config.yaml
num_key_value_heads: 1
head_dim: 64
intermediate_size: 1216
extras: ["capped logits"]
warmup_steps: 196
doc_mask: true
MLP neurons of a small language model. Each row is named by its layer, matrix (gate and up: input weights; down: output weights) and neuron, and shows model dimensions 0-148. Each number is 128 + 32 x the weight over its row's rms, rounded and kept within 0 to 255. Numbers have three digits each. A neuron's up and down rows have the sign that makes its largest values positive.
A block is one neuron, or neurons of one layer that tend to fire together. After each block is what it responds to, as a language model described it from the Wikipedia text at the highest values.

L2.gate113:079110135093125114104123190071116168077105188215065197106186093108114175118144133067135087131079113119126112129147127163135146139108146161126081092137106170168117159115151151107194114110126093118114104163084127167165141089075131102085108143172106156128165127167131143100133082082154121104127154088166112117176168115058071084102111123157117054079111139167133138021136129109135102119115129129133127136148167124118079139202138073120084141148156093123
L2.up113:136150193127147125087116112133112116107147113173134118064116144106149152179107143160100138127153202130154155176126152111130093076089096072107133120136099175117188131108133164097102099101172187135157187138118140062103159140091104076151073107100134138136159179163164097126084139127144059135125144081095137121132133148144117120105140093170067107071082101115144132113146087108134177121204124120165121148125100129129118133190120135141066139153065136154
L2.down113:153132136124124179134143107153127153140118077170116127103136156102141136138124153149088135092147152177142146072194054139105146146131138103065104142093124136195103174176145123061107165102096136060132159115117121124138140056137085119144107176144071142137095115139206142105144155086119067143151151165098157104176123153124122169156165145207097139103142144130125151100079128161091124132167166117084182143160110146150155167133135173181150126099110127066
Responds to: Word fragments and headings. Mid-word pieces of split words (free-f-all, L-ander, Tel-es-cope, Forb-es), and the = opening a new article title after an infobox list.

L9.gate290:038154104141145063064129143120123105104085118062088162139152105063106164114128155150139198112082092132179100157090134083139129136158130177211173209128112172200140157100136136108163121153103165137089149158133121145136099077164128197136105150101118156139118119105156112116114078118118082099150139097157078127112122106077185150159074129183169162145111117106161170135073053148096130064127111158152143110128144137177176170182170139152113167108171114134
L9.up290:189114138087162100108124155113110064095139074138118100130159132128155164107096162126134166158177114178161152100085160089125090108078226132169069121105132074045160116107114117081123164068124172147128113173159189133122124091091086174145098105107101072131108150155150129150091132127111119097143106107117109159207087060178115126117116127116142158157086102143114148151098126093085124180120122170071098138109071179110141135156119111108112179029100155131
L9.down290:098116116130117077209068190125124151132128104125117115095109098161160152056117155076176123146098134072118153117123138154063107105115140176161175097154113090067133148176092127169145151144148124138165070134057144160145121032081155139140142093098110094059103118107088123125129145121150094166165162118094064159155073173196143137131153175133121128104142070176135116099195152120117102107122132196141097138128141201114105202077126204115151128148200173085
L9.gate297:125103118129198140103100158113094125163132125136185095101137134123000116108142148125152094109150166164132113186181184141070112128183165090170172148118116121106119073066149099123097147123150108115110111175103095202108158146194080143174119095062158082124113124124131156160118072147164152126130134102118103139168118090070167124170171133120099107144108070046106165081124126067171094146128119178171133090132121147129120186139103117154138136112114145133
L9.up297:104157142131116111070115107115156181063128136123070158126169138174146167158130128067110125118118092105152097174046139194066073169158081068143142105161125104096144141144081135129149214143178117085110147144133134202128078105126152205118123159090142137124159162155159152126175154155094088161173121109212147074125122150113114139118114149120163177151127198177132135046131117147135113100138065130131101079162132153143121092205164133123140115176127111210
L9.down297:132154181092146190123129150132080104137204137114144118150163130138151119133169158143160164148169151066152120135138118120153118113123143144106128157189118148113135138111128124138178111120030118119123127157176100133120105146154161186155141150081126112060143169120126100202120130108094113087184119057100126152176066135134102139153141174118125108152120119113072090051103140187185143136125135154133115108141145118123119142115094134150143155079173164136
L9.gate665:188153124090150055158065171164103152109137115128121141151135131152122093121115107098183127139095118183147119173094159133159111098157121150191115160126056142109097177137105110190205145167104107147077118108101079183150058052140073125095105181184127155153181145119134133140133123158143136093152125167155134152082153127074127162115116169142149158174144157112056119173104153180100078141108172099149153156113120070153159092163204110146130128084092098117
L9.up665:103175107088095077134163158118153175101140104056174158179121135115134150156088150169136096073069130086090159122129147141088113143104119096115135149135141148093192168100133087111129119103191178130159113140108133113116149186162110107154093148136137090141075138122139101119116088117099152172103135118155102146128133062124151124190148136169139129128139103140141179108081173141137139163130150137130098122123205063133187141144111140125128116185147160114
L9.down665:133111103156096106134150119102119144133112183123143120095116076092133187108053140136085161119129179094163124163117137192129098115098119117128114103162135060152104141130180132142127166142165171175161093093125168163149179206086147109187131120077163135133097092129146109166119104134114169136080145142092129120147121101210167093160119131156096166153198166152158120160114147147149107149060123160117113122102158161133143172183102155182116061157133107150
L9.gate906:102099143057123100136113184131100125137114223153171123111115104164095056090125171078141177121115088167146135131145176132119187133168112149149119096165067110120099113152123169112129195120097118113094131108108117153095090132180131166171135188155163110108187139148147140141058114136162149131120163102183126122112108156110140137133129150084195154138171101128117157120187101102124122182105114091102149141135109087128156196111176091119132078147167125071
L9.up906:147127098141099098117099135098092125154170086111117192023164140115121134092147054105108107179108161104186125177130162084113078067106104101119126168157120182171107157099172159121138135104128114139117160074064122067130099134139085205202161108089101093152099155170164160100128166135153110119074099142134160133109139119104132164163099137165110136119150110095066092105129129129127100036098104112198140043101109072193118101159128082191189097108132077115
L9.down906:104109142162158099114070186144143133181142101095136115129178096141165077116127096122159082101101110151079197085127165157167166171148104139127146126177142115102146161142121130138133122171111114114116124129124052127128144147104113130155121115118089113162061162114109108196169115111116071055150095079148066172087067152101141123108169158108132142106147106119133094134126179178153105088091129147213117129188137084144147101208097147173162135098131081075
Responds to: Field-name word endings. Final subword pieces completing names of academic fields, sectors, or ministries, such as Econom-ics, Gynec-ology, Min-ing, He-alth, after "Ministry of", "degree in", "Department of".

L4.gate184:135069123156155083126148140152118121083141158137090113126127106157128143128129143116038102131090141109158114140090182140170148120132056033101122144142135107113192091064164166143121155122152125126093221173137120117150095155097088075152094156085117178126172146084142066139125139062146167075143130111153129166116165098166180187076127179134118145131209113113140086145087166140144123167142116170229092098130138088102140081155151139207140088164141080162
L4.up184:097110104162154097111124079118122159106133119119097143168159148187155137127123084140080164126128101067092125108175143138104089129094133085133098081108113179110080162092122115175148135112161139165153152160132072086074165133122031109085092108097156119113111124142123146074088157078111103140134125097167109125123163118194126191068115103117183179143116115174155110146126155108132175121093087173117091129162142140131135132141122074186173104157164116167
L4.down184:064117086127130133161100090105052202187134114136159164156161142123115092059136075134176120129107113120118094070120120161121167108143165183105110105108156075161059165117099118102137105100111128136094137101090071102153201049111112110076179190107145180124088151128067124113095150106124057133149113062136144107149106143135117105098128071108164094109029112132140130148118145115103115111078139155109144161157114130134138159177156088134133148125169125138
L4.gate450:126106157118138096183120116121108110132155151154081134076110108083086113077146132123100144096130071159115181219123206104143144153166105061057153159150088151091206133112120130178106170113182160145129155170161081177144134125086093087147105119061127159070135125190203127162093173138213108138083191116141124148101131103143131140151149115151094073122144138084183153120108102170113205127120122149164120131116088104159099122140135085128175028141163097122
L4.up450:122058138041134089124131112111027123165120147075102105120135128162108105111123120171148177135131111109112110144119169070144125181132207112059066055115113138127117133152148095142146156094163180150187121137138120152105128106085096127147126106109133161159097071131143177205139126133155178165147145112112117158145142135080120154113141140098135137148099123132131185100093140136103120121104163124134142107129152152118112116177141116085107118110137173125
L4.down450:149087148112114132126143183151117141106125088086156125152086161133159104179165134106125144071150142122100111091161132176118163119135137182125086093101156134150107089108142144112072124153134082175181118141186116128167117151090178141045128129101100108133165091132113108107113119176090123181125112151140152118149099185099162140127069145133123101073127170127093131109116165084166105091137157122123053169196138109118176108096119147106080175102107186127
L4.gate591:149160166106138105120089161117136160175140145101145164108138140160163154218134089114120091159053061111156191142193148161078105086110103114097142103125130125089197138110141112157145141204147146175146088172121133105130153130105136164116165112092086063140155082114146171118141102115158100108098085111122156117157136089127115110143093177132118036184204175098113117148161171152138141114090122110087110132139138161062062117106128091157212127113070117115
L4.up591:069119124071124156138122168106125129159136146122139107086131113097100134131124120143148133132141116135100148151108134107161153143169141138144140202134105163097171099165150102138121128135092135070111062052137089106125126098152113067095118172093172136142083139104144139160150131184115103149099147162109118134149126106103076077121099162084146115130145128099078101118073153130151122099122122099114130099142135119057127073106126172094144079078155141067
L4.down591:097125155097084082105133132108113094118098141137127125170170073148103124156183129120100067143129135144159107154143108125127138106150132230117097138150131143111112068135119141115168113131149112136146174151156099108127119105160070100115145140113097171029111172162108128161150138105164126122091118126102133105160150128166130093123098102131162082143147089107121124155145172142097142095115131162140109106103165145131110073055183085140111117115087105154
L4.gate1190:102112130105185092127141134138147120098150117127115112115135107192118082134125146099098084124130115166113151159069118154107102158182114084104111134121179062095195132150118120119087108105185118128154171161167108146120116142083144107152135119194087170120153175079130057139139127156131150153146122143118132129149119176145151060134180152157124098145165117116174160100117077137151118126070194125147107115140100097122151108068131093108121037119151110112
L4.up1190:127120189158149113088159120137132056141097122122080163143164117085125188108105149122139141130122066087123128176147132124125112139108161071128138145176122103140166135178144094146129188184161158149102133125158120150152107144140150146212162128151144125107118169145128072104116107091147143148145187084111131131103083169144180125078151101172105103116118128075138142148136118220092168189092151156110096124122103101104129128118136118140114134069140198173
L4.down1190:088133106124151108187129140103090109169143116178104179080142145135135092135158129101145138167158105181116183154112137088132150144104120160138101107176157068093133152111129142132075161164102115115125194108143140137102117132072150131193147144094150131167134117150123127146134112165053099145103036126096180101132085163137165088151162083156128176128107148121231179137135178170126112136115097106131107164154146125109146102041110159075100117068118123165
Responds to: Mid-word continuation fragments. Subword pieces that continue a word already begun, especially "ut" (chestnut, Gutenberg, Yasutomo) and "-ed" endings (slowed, roofed, scattered).

L4.gate86:092140142191148122082151080120126117105169141122128138089050141087135120162157131054124064133137084163128088145184092165147137164181119105138116166137172072136090174099100141137115163154136105111107127138153101175148159153102117126141147136172098148136153147071118108153130114105125159159116104099161141102083105116121123114130188149161109177105160095138157081068115109141157106124155113134107131093116100124128081177144119162141099104162159097065
L4.up86:131132178132168120120131093150131160087069141129111165088099060132161181175105146106075169144101089077147154133128146199108095098137154088114176180183120146098138072112151126139094149132135165101135060056068074138114130131120139146087065073122145113128151148084115118084153135087123156196139109145154129123107143122082109133127105179145107135072156066131083156144153147180086155127086143105105115118124102081163159146134143083136096130170131109099
L4.down86:140120133131146134140095061122127137121172147200150134152159136120104147116129155083175106131113108134086172167122054069165059111143137125161115139047120113152139168093114133100154160123128140145117118125102190144123104140169137106161148088155092175132121139094129139097107113130120087128158170150110137164149050126145117106177137118137145112105150120149110131093150157082078114176152104099096147131191141122160114078125083102120119054190138139033
L4.gate304:124138111099127117077149194090152075110101131180100092131149138132095113102071154116149127154143173120134122147168175142174169140102158094169168120107071143126132108109133119156166124185090107120136090163110106146078122118130142171165180109094133150150135157119079133081149133031156119056115121084153142090168118155150190130138122198171085151138167060093163144105126103181118156179165086132172153117068117110141117114169155119142121190119155065117
L4.up304:096135181158125155119143192113165096099138100182140127120166126132121124145106114139118091098123155102089146072073083104125162162126136206134196114097128177118101138070070142110183133158061123151162120151129094118146099118075140097160189119105118172106091144116117133122182162108154143115156140058097141101177117167123163134132165135152125084067125106131134070083211169115151164159134056136144134119122134166115118145116143123115152149107196090158
L4.down304:097124149116203117144151131114144139132154120153169154113123126122132100106146101148083128102148133100135110100130129094117104103123187124167135126082128153082112137171110144079092106091152197168186141097201115155072095082090168140109161166173114154142116114139151088124127122098081147140118118101156142145140122096118115121144138083140173069122092158138087153112110098091116130118129142120123141139122133098158175128119043098085118145106151126117
L4.gate973:104161132087102073097071184089134063103134164097069096090162138133098134098109127110177164089116109137132125158117141149145070110086119141153148135105029123184129107174145138135153181092053092153072109187119128142161083136107143078153123128133171145176168141080167112080152052087184146128131088091178177130110165176152197151143075158163140095124134094078111204143078122102143106091166183199156128112143147086166162099121151122176150087112118149112
L4.up973:121101128101113101119082185099136129086137156163083125113189143131120214130103144108161139120136124095119177124113111113142103151110164204159089114088060184098195120167137104133151178143148087091111131145094185134107118144075161138168147167114073142156150094132093085112070158107135124084171122133091154142171097155147136171157089143129145056132130106146093135098145098156134155122111156127156177149112140074085140112174119131132093128124080139127
L4.down973:141137129120110138086132137079102114087115125146134077122149132146136126099116113075127146152139132131105073144100139151153083139076150169155100181080052185146149095175197116150119147132120113120195112158132166097151096126083145089096155144115140135183148135132177107069084084113107084149171113089118088139109117166132111136184133153179138111168079121126075149127125128149163149064127122104103158119110217131118165149158092098161170130082129081068
L4.gate995:056105139121107088145139163145183144116153116120143161120116066154097163088159121157092112105167130082129141088112110106175145164138108144116146143114132107116130120078102150150163153146131146124088136156107097169125147160167087083103149107156090130118170098107138119142100124068131142107117125157151105105150094083135108123208126179145183158113129094101126098123152097198167147074128163116156114127109138115117157135188134167147127159109147120112
L4.up995:098156132062128109078154121139135134119113099097143160169076140147179107171109101123119092155105120112124119169121162132108108072116115117146130107093136085102151149157160132171079132081110182093082140128178091105128150091116104121135180102085105166113063099166123118118110119081205096091130193100124157122147144128103114114077156154127111159107136171168142098099106111102124123162122129154091067035108128121088100176117130086139068176179113124120
L4.down995:098132092087073145098168104142185155126112060122107148106144172136114213127140076141165132170079059168156120140103110131132135120115181105175143150146132195084167111111084114095077137136151129186162111115117141130161101055094111144090160133157127180100156122173185097136151132041111183068165124136156138116187161149149138089147129157119113125078137065130086045100138146148090131180126113096161113128128075108087132205124166117111121200106110187141
Responds to: New article title marker. The = opening a new article's title line right after a previous entry's infobox or list ends, plus some line-start dashes; weaker on mid-word pieces (in'stru'ctor, Sim'ul'ator) and by in "1991 film by".

L2.gate257:084126077145082120129203132079120153109130129153125158131147061122066131154106113084167156181094111127104128123154164137180145152117119094085138120140140143124140079073155143094132132129078038148115083161120155142142125076120181081142068172104189137090127099128125104136164125109160076135083102111134153089084110099130085087163113153142168110137136147104116187072113105161120142105106130141147104114099152105056159165082128116136120146119155117167
L2.up257:145119132153089124069103124148092115142153127190113121073145179089135096129119124113101166090157100181151165182150107100159153137078129075122108112165086154108119067103078128113152036204199109142154111134192139141100113136122161091195159098074119136129146196109146130143101127104125139136087117144148156124183143117064144151140086115117118126160094124123194157109083077122127175112161138115143128182164118151106153104107136133136145125123102112176
L2.down257:159127181139086135139084153152128116105118059130127151106098125161168119135101101134081143094091163150110086191130186107161132080074176123095133102107062124098070177143109090145081106131138182141111089154146119147169110104135099148118105153127071118083118165118136158165059162177077102159157113186135116089168136058190097134138115174171089125098153162123093133127120172153161141099171129150153186157138099142089155153073134120143120164044145115171
Responds to: Mid-word subword fragments. Short inner pieces of words split into several tokens, such as ut in duties and computing, h in Eberhard, ult in adult.

L2.gate368:118142111146104083098207092145137131162095161108095132143144147116186098112160147101101123220148168154126139140114127155176133164183123102100140178168125084070219163200073120147121082152172087136081083129139180112100058152182085141174144125143093202095184121117169156135136164164137125117102215192130132076129114142110191136118063096192088077120135167101107208153135073143106111139132151124143148178100151131153151186105122127119157090145086123106
L2.up368:187160168170153172101102104130166130178146120085132103133127144171143172162093134142123111183109080128160178145157154123100105159105087124113142099140088097129096202138125140138172064136125070110130115132207125090107099168080035118136115125115119148142127132121098134199077175124098149157135160070109053122096119156113062110105146146169138120131102153072108130117120126119135055069122120143107077050130182124152086138136097150203127114152124148134
L2.down368:110133140133091123112178036117217143104095195115140120138132105110105157077149082170118128126148119180093141036111113095113085090138099124134140172146131142164141171210093164144100114094106149129126169125160060135113125128097169082173175158068179126136096129154133113129144163136113173112159129115125129098111157122136141070177154164143149183101125128099146182110099173142099135120155082188126156146052130171117137147062105104151134148121154075183
Responds to: Word-completing suffix pieces. Mostly the final piece of a word split into tokens, above all comp-osed/osition and learn-ed, plus -ure, -ism, -ists; occasionally a rating slash (4/5).

L4.gate187:091152153131095168099076139100182152124106172062059139127119139155171137160160058163124066100156096120095148151187135106096171135108111086130072192149127092020117169186143161121098108055134067095112113099117149142158078085088133138098122128146137173179170084090138168134149106162135094131138100127100172105141095142123159147117111202156125156088147167158114159165143186088155130130102126055073115053080121145173139110119129121181166083107158176195
L4.up187:117096149107183145103161137100155096134106136096100118190181153118146111164157154128146176127094143156111138131165098069088165150195123107151135116139116163075115169167172129124183159095113120122124182149178065084108144143077084194168118150143123097168172150159136152162112138140102141122071096098109187052127141084137143204110105148178152116135089173100150145177107128089107103027116120145086166150126123094127113122158114108124158135077137145125
L4.down187:145135148110178062120118092200188168118129123121170157159130102117105104112144121167129122133102126108048073178165246152102141129116148127125184162175119137080118155175161146123147104093136122114185131143167112142137121067146111152152096153124129142052104118181139136199104131131118132162189163144117106092114125149130056182170144127147128140112127164123083121158144158127137079088171140141114129102110127204119156132122074129124125112071162066185
L4.gate546:108144158125156125057136114106203133108130115111133088112143086160105068144174095111137146198102129145126100179121102083126077161135116119104115205170159153116160183077150184158129101098103150116059055161139092065134074145145124103167153113141172102110162085094180060122112124153162103157083086166117171127168139088095173133136122145086140149152127108096138120172130207103163121148134161127149106099141115086136114139072136147061086143158167107154
L4.up546:143175170100139144116073180140196176122163126160119170054164134140148112083135091136111126180118104136101119164096179104110105115111118123076158158169145115086143152174155105100145102089118162066144134177155182131110121118138085125117123086194144168122110131078096097073124098108076059184097103093130094159135120139079169063126094127106145168079064089129096078161196122015131163102255125142061141138147148149113133123105130159126171110201180131134
L4.down546:148073133149093110146066191111148152185144083175137136149122166084117148083114105086123075121159177185119130137174137135174090047160129128109144166137080142060183139146106121119114114114161131095143144151144140157133117123141084163077121075097084146158087169116125094094150140123105097147105105111132102182150166095104116125171133090133142098121073123139135128096125146106126136117111075174141174152139174141100149111132020127161106124137075151103
L4.gate653:127116186134106123102149187137143143103116156144092131198161120146095125072070219165099177129114176147123129101087152113042141084129133100061117116174145111110150204151184115079100147080098116146113166105169143112085098067140151138106087122172129152105107129083168123135147153137105082101093176130104070159111173167126134145199060099125105175118095141138151162151135102174107130135097151184150136150137100103117112130135127101122127066124150100104
L4.up653:099157187150095118116099136069086149095198128103162183170101145146107117129144096091113176118103132150162094089113138087136116134143136150091115139098141144066161136109135117113149100083148129104133106091151095166072151147124179109147128124048057064136093098137109164162124122181135095168101113124085114163141148127108116122150146111085099163104081126080119151191093113079143113066125152167110159094105120083102121144044109146101112088116172070170
L4.down653:107147148153106170078119135052152168126128172110102163154105141203080091156104152136180187143144155130138136141110178099139140087114152085162111179137118164136148199064126152109123157138118121156054107169039182156109111180158131113127115174106098191101132143103152147122122136148154085098171145140112123113103096142131130165146092131163165096141186111097114124125144130130088139114187075176111182137137127172105074097121098067107033145169123137094
L4.gate687:143130128110130117172094182100169126154118158119162069108116138130177121089120159137056143130124194115102096143171147102152173143129112181067066143146110114122131114123074136176138085142160165146079129124118168085089083129119142130171164122114128160150182141094100192134132125158137100142069115066063131107065168169100147100081125192156097161142076082113126170128111122074131080132102114104166119105119105156113137154120096113122160107098109073094
L4.up687:120068161114100145079150175157137097146163163097155107117119184102122097107151165219134144107154136171102113123119111082108126087160116129077118174075128160117136133143198185143116164130049138147128081103117116072122088146131082116135145096120109123132131141081204105144128105153116077127121149155111062168102149120085099134086171098086143138122105090090135144160178117133121067093125149176123099093097126121135105111107124105161176168081166075146
L4.down687:164146145066146104158091167157098150116107129097149151141114144085146129102136114081111128102176098103096156188074106139099150152148171097120164144175093136107137154127116118065091126087087169186200137118119133140093146165117115224173118191196133098168133150172158191191143051143114115088144140081113158100143104094126145196130137031131132172177131151146098067104122043162143095065110100124088108129108097106157103141119079122120150206116135152110
Responds to: Word-completing suffix pieces. Final pieces completing a split word, mostly abstract nouns like Develop-ment, Comp-osition, Mathemat-ics, plus whole nouns such as history, life, construction, often in names of fields, programmes or headings.